Weights of a small transformer language model: 6778 steps.
MLP neurons of a small language model. Each row is named by its layer, matrix (gate and up: input weights; down: output weights) and neuron, and shows model dimensions 256-383. Each number is 128 + 24 x the weight over its row's rms, rounded and kept within 0 to 255. A neuron's up and down rows have the sign that makes its largest values positive.
After each neuron's rows is what it responds to, as a language model described it from the Wikipedia text at the highest values.

L2.gate675 [159 127 184 134 101 150 100  82  96 129 111 155 120 147 100 143 124 142 178  73 129 121 121  88 140 128 125 123 121 129 115 142 106 134 106  91 129 106 138 167 105 103 120 161 133 119 126 192 115 152 121 129 155 154 138  98 119 118 128 139 127 112  95 129 102  85  85 102 129 130 123 148 125 147 106 137 123 143 143 132 130 144  97 113 143 121 121 124  91 164 159 192 131 162 145 110 148 166 127 121 155 136 140 106  97 132 170 151 135 112 123 115 124 123 126 146 175 145 153 129 107 112 110 129 128 149 163  81]
L2.up675 [141 122 140 118 131 118  86 103 137 134 139 121 159 121 138  73 136  93 130 130 114 104 109 120 132 147 174 138 128 117 142 161 132  87 132 108 129 122 141 138 128 138 129 140 172 170  98 128 157 128 222 148 135 112 151 147 151 170 139 150 146 115 120 121 140 140 181 154 116 120 105 169 129 129 126 134 107 177 105 152 144 104 120 136 144 126 152  95 124 116 127 105 149 129  99 120 114 142  89 134 136 104 126 120  82 114 136 126  98 136  85 129  74 137 141 140 100 157 126 142 125 166 129 144 135  88 121  95]
L2.down675 [123 137 136  83 171 101 116 100 133 161 131 129 158 127 150 101 113  59 105 146 136 128  97 100 126 152 160 136  98 136 151 165 124 114 140  84  89 165 147 148 128 147 147 138 163 159 151 101 136 111 167 155 129 113 173 147 142 121 148 137 147 101 121 136 106 169 152 142 115 120 109 166 137 155 116 133 104 177  94 163 113 150 122 175 128 148 144 138 176 119 144 150 122 140 104 111 111 138  86 144 117 109 128 106 132 125 151 112 117 153 116  95  68 118 118 129 103 146 126 134 117 130 116 153 111 111 101  82]
Description: Year final digit. The last digit of four-digit years (after pieces like 201, 199, 198), mostly 0–4, in dates, tables and citations, e.g. 2011, 1991, 2000.

L11.gate168 [147 133  62 148 162 103 157  92  86 146  67 112 111 148 124 127 153 157 147 100 175 113 123 131 142 131  76 104 121 167 133 138 115 136 126 144 136 166 177 140 115 113 147 111 137 121 115 143 152 125 163 152 135 135 119 108 155 113 131 144 139  76 120 120 148 158 137 138 156 106 153 137 125 138 158  97 144 115 127 177 143 105 111 177 180 119 137 154 111 116 135 119 137 139  93 173 128 112 136 107 149 163  94 101 101 115 132 135  99 126 148  93  86 145 120 125 122 111 128 142 166 177 116 120 122 130 157 143]
L11.up168 [136 107 109 138 128 107  87 120 114 154 151 160 151 113 125  93 111 163 103 119 132 121  70 144 153  98  91  89  94 146 129 126 136 118 109 128 150 153 115 120  89 141 123  91 135 121 197 107 115 152 139 152 145 140 138 144 149 113 179 157 111  90 145  77 112  97 113 125 110 138  93 130 138 152 167 121 110 122  94 151 130 124 138  98  71 143 106 119 156 163 140 116 159 172 123 169 107  86 174 125 157 156 131 154 109 122 115 158 123 142 152 143 147 124  88 148 120 131  98 123 145 125 112 104 143 121 111 171]
L11.down168 [106  97 140 118 111 103 166 137 143 116 120 145 101 125 107 111 127 145 148 136 158  84 122 119 103  66 151 121 155 147 143 118 151  97 127 116 193 146 146 108 112 128 119  80  95 143 143 130 136 129 105 115 128 119 112 143 157 153 130 120  85 185  92 107 157 119 141 130 138 121 118 101 131 134 142 110 181 136 127 105 143 141 124 116  95 121 134 191 144 142 159 126  97 117 124 147 100 137 103 105 143 140 123 166 146 162 132 137 158  91 112 145 100 133  96 103 109  95 137 182 107 107  93 130 119 102 120 142]
Description: Clause-linking "as". The word "as" starting a new clause, usually right after a comma: "as well as", "as such", causal "as the club…"; weaker on "and", "with", word fragments.

L8.gate198 [155 155 111 155 140 163 125 129 139 113 145 140 117 111 123 121 112  99 134 142 127  84 139 160 126 113 177 153 128 135 113 144 165 120 144 117  91 112 149 117 154 128 105 131 122 102 133 114 139 124 165 118 170 130 134 124 118 110 128 106 137 146  63 112 115 139  98 101 161 107 158 161 110  91 129 147  99 155 109 139 131 109 138 159 106 108 159 158  92 116 136 113 137 161 114 155 116  81 128 117 164 121 184 100 100 109 130 121 101 132 144  96  90 137 125 116 136 114 128 154 107 141 118 119 178 112 132 136]
L8.up198 [100 121 174 178 161 137  99 143  80 133  75 127 146 139 153 128 126 170 121  90 151 114 117  66 146 127  83 128  92 131 111  92 121 107 129 135 154 183 136 140 111 126 126 120 144 158 130 126 167  96 153 144 124 114 149 130 152 139 133 154 124 126 154 187 142 118 122 111 111 119 128 176 147 167 133 158  65 121 123 176 127 151 110 144  98 159 119 132 131 131 121  98 179 143  95  86 155 110  98 111 154 142  87 122 128 146 141 127 132  83 102 162  97 127 106  85 111 102 119 143 123 136 129 149 109 120 103  80]
L8.down198 [118  65 135 165 123 126  99 119  95 154 128 130 144 118 117  91 167 130 107 103 160 126 106 120 174 139 108 152  99 132 118 150 103 139 129 128  67 133 141 169  92 116 103 107 136 142 107 115 141  87 130 131 144 145 137 129 136 108 122 159 123  98 122 128 119 134 155 147 120 136 122 128 106 124 124 164  93 122 123 142 136 132 108 159 116 186 135 106 113 114 140 141 180 140  92 112 134 101 101  89 155 136 113 123 139 154 157 166 143  98 144 148 129 112 126 115 154 141 121 111 184 138 131 159 130  94  97 161]
Description: Year final digits. The last digit of a four-digit year split as a century-decade piece plus one digit, e.g. 200|1, 198|1, 194|6, in dates and timelines.

L2.gate725 [141 147 136 110 106 114 129 112 112 107 164 158 110 110 165 136 118  92 129  93 161 156 191 155 128 147 169 193 153 141 116 102  54 142 110 142 147  91 140 183 166 146 128 142 144 102 148 185 108  84 113 124 161 125 154 134  89 114  98 121  92 145 104 120  97 104 117 163 121 136 132 116 117 140 145  90 112 131 121 166 118 173 108 131 117 144 166 151 134 133  96 155 147  92 132  99 153  93  93 144 163 143 100 165 127 162 172 163 152 127 139 109 110 131 146 164 119 115 142 153 122 127 180  95 133 160 130 124]
L2.up725 [122 181 126 128 101 132 148  97 142 116 125 121  84 163 106 114  79 139  73 115 167 178 120 141 141 133 128 118 185 180 159 122  99  86 142 117 155 166 137 155 130 157 147 100 119 145  95 137 154 168 130 151 132 126 129 144 135  97 114 121 118 104 140 120 125  89 122 107 130 110 115 129 113 140  74  87 169 128 116 140 119 132 139 122 163 139 149 169 138 146 117 158 113  80 134  96 104 116  90 122 131 130 137 115 107 120 139  95 128 159 155 137 129  98 125  88 100 126 116 103 102  96 175 128 115 132 145 128]
L2.down725 [122 168 148 147 120 147 161 117 100 165 146 115  95 151 120 142  93 124 114 134 140 128 116 135  93 126 128 122 141 111 131 174 143 102  93 119 205 186  98 158 152 182 116 113  72 109 141 114 150 146 131 118 152 120 104 152 165 116 132 136 146  97 134 103 163 117 122 109 130  91 135 127 139 142  76 141 117 120 130 131 161 122 141 133 104 148 126 105 142 151 100 109 134 106 122 155 117 123 123 118 120 110 157 138  83 158  79  68 134 138 165 137 176 127 135 108 100 155 116  81 118 132 143 126 100 125 162 136]
Description: School and institution nouns. Nouns for institutions or organized activities, mostly "school" after a modifier (high school, public school, school year), also University, program, club, project.

L8.gate160 [144 156 155 150 126 169 148 106 109 157 138  94 146 123 147 119 106 166 111 119 149  99  94 137 110 128 120 109 143 123 127 119  79 127 143 131 120 142 157 130 138 124 110 143 130 123  95 124  93 170 131 122 148 169  76 110 103 114 131 104 142 138 125 116 105 110 110 103 104 150  83 126 134 137 150 137 190 128 140 145 115 148 124 102 105 139 134 164 110 120 122 151 122 175 134 116 133 109 159 140 158 149  99 121 109 109 108 149 151 109 141  91  98  96  97 127 101 101 147 118 127 142 125 157 119 136  86 100]
L8.up160 [112 171 119 140  95 131 155  85  86 127 134 144 153 165 136 147 119 181 111 119 139  89 132  90 162 132  70 145 145 166 136 170 106 151 131 147 114 129 122 130 180 135 108 105 106 108 119 137 117 170  88 129 150 138 139 183 109 138  93  89 167 114 148 136 158 138  93 140 119 122 101 159 120 138 133 105 153  95 117 104 119  98 116 158  97  92 103 163 128 125 102 169 102  63 116 115 118 147 128 131 150 133 121 121 123 144 133 107 132 126 158 146 134 165 164 118 128 104 139 114 131 124 177  88 136 139 126 112]
L8.down160 [102  94 109  93 117 117  95 140 144 134 129  93 161 133 140 190 179 160 151 164 141 128 150  92 106 152 166 133  67 137 137 147 158  93 125 151 163 120 157 130 144 157 132 115 150  68 117 120 144 141 103 110 118 120 129 121  84 121 132 146 134 189 130  65 112 139 179 155 123  88 135  88 140 121  86 169  95 119 113 115 130  81 128 115 104  91 135 148 125 156 154 137 177 106  93 137 164 176 127 117 134 130 171 139 126 146 144 119 104 108 157 110 129  58 131 158 123 129 111 168 145 158 163 126 136 128 133 116]
Description: Biography prepositions, foreign name pieces. Prepositions after biographical verbs, as in "studied at" or "born in", plus mid-word pieces of foreign names, such as -id- in Majid and -á- in Kovács.

L8.gate288 [ 98 103 105 127 151 139  79 136 181 159 135 104 121 139 145 119 130 116 120 124 172 120  94 119 124 122 163 147  84 165 122 152  71 118 106 122  75 115 170 148 170  53 141 112 103 117 137  93 114 108 124 149 135 122 172 126 144 100 118 110  82 153 157 126 121  93 108  76  97 135 150 160 107 106 103 147 109 109 126 164 145 146 132  83 122 114 149 145 127 149 133 133 140 121  81 107 110 132 145 174 126 112 119 154 152 145 164 138 140 158 159 108 176 147 141 157 181 138 113 128 119 193 125 136 139 125 151 135]
L8.up288 [148 141 155 105 158 157 129 101 146 111  57 120 159 128 128 161 140 122 183 133  91 129 131 171 121 158 132 102  84  92 133 166 143 112 142 169 168 166 161 137 147 105 114 145 123 130 136 112 180 120 209 101 167  86 127 150 123 158  88 155  91 102 118 102 206 123 132 154 114 166 122 121 116 118 169 138 143  93  87 129  85 150 121 107 131 132 103 146  98 118 111 129 138 123 128 153 140 101 112  95 156 138 111 132 120 141 124 132 123 140 158  66 124  87 117 140 131 130 153 158 142 108 131 134 110  77 102 155]
L8.down288 [118 129 116 153 120 119 127 113 167 139 119  92 127 115 114 151 125 131 149 120 123 127 168 137 124 155 149  80 138 144 101 134 136 110 130 152  82 156 154 152 131  88 124 177 109 157 130 112 142 140 125 128 136 127 125  83 147 147 164 151  96 139 119  99 145 109 137 116  95 136 120 185  99 129 105 112 129  97 118 163 139 119 148 120 159 117 135 129 197 155 153 119 150 154  97 134 134 119 123 134 127 133  93 158  96 122 157 127 121 151 117 114 156 116 135 101 140 154 117 105 135 162 132 107 177 102 110 112]
Description: Relational prepositions after clauses. Function words that start a relational phrase after a noun or finished clause, mostly as, until, per, after, or, plus the es in "beside".

L2.gate143 [150 108 119 110 100 117 182 115 103 121 148 105 148 139 115 104 127 114 167 132  88 152 157 114 103 101 121 124 102 147 157 116 123 108  99 125 143 118 111 170 153 140  93 130 131 137 126 106 147 114 144 105 113 128  80 109  91 145 100 102 124 157  82 102 134 101 121 147 100 131 140 108 112 130  89 122  96 121 172 120  95 181 136 133  92 136 145 148 125 161 137  97 145 137 125 158 125 138 132 129 110 126 144 117 139 140 124 136 146 139 153 131 138  82 153 151 116 105 139 128 148  71 113 107 153 143 120  92]
L2.up143 [116 143 146 166 146 137 152  97 149 161  94 159 128 168 151 121 147 124 129  92 115 120 124 100 142 166 126 117  72 150 166 116  79 101 134 126 120 118 123 103 152 148 138 125 139 162  94 139 135 162 135 130 150  99 109 127 120 130  80 136 135  87 133  98  94  88  91  92 127 113 118 100 130  99 115 144 153 181 125  75 148 121 107 118 128 159 124 142 116 106 141 132  92 106 146 142 112 122 123 126 108 184 128 101 106 135 130 164 121 148 120 112 139 143 140 146 168 134 115 132 174  99 126 100  95 105 143 124]
L2.down143 [121 151 143 106  79 146 158 140 168 138 141 102  96 144 125 179 130 115 150 129  95 114 105 134 122 131 100 126 115 164 121 126 122 143  86 130 201 145 102 132 154 105 145  94 132 113 138  67 135 150 135 137 108 106 135 111 141 173  93 149 142 142 135 135 124 100 123  89 124 121  92 152 131 141 103  83 126 123 164  96 148 145 145 125 129 124 143 135  70 140 148 143 105 135 121 152 135 142 138 179 128 108  91 132 122 101 134 134 135 153 123 118 132 108 116 123 108  99 134 121 180 130 164 104 160 144 123 136]
Description: Record, per, career nouns. Mostly "Record" in stats-table headings ("Record high", "Record by season"), "per" ("per plant", "permit"), plus "career", "University", "season" in biographies.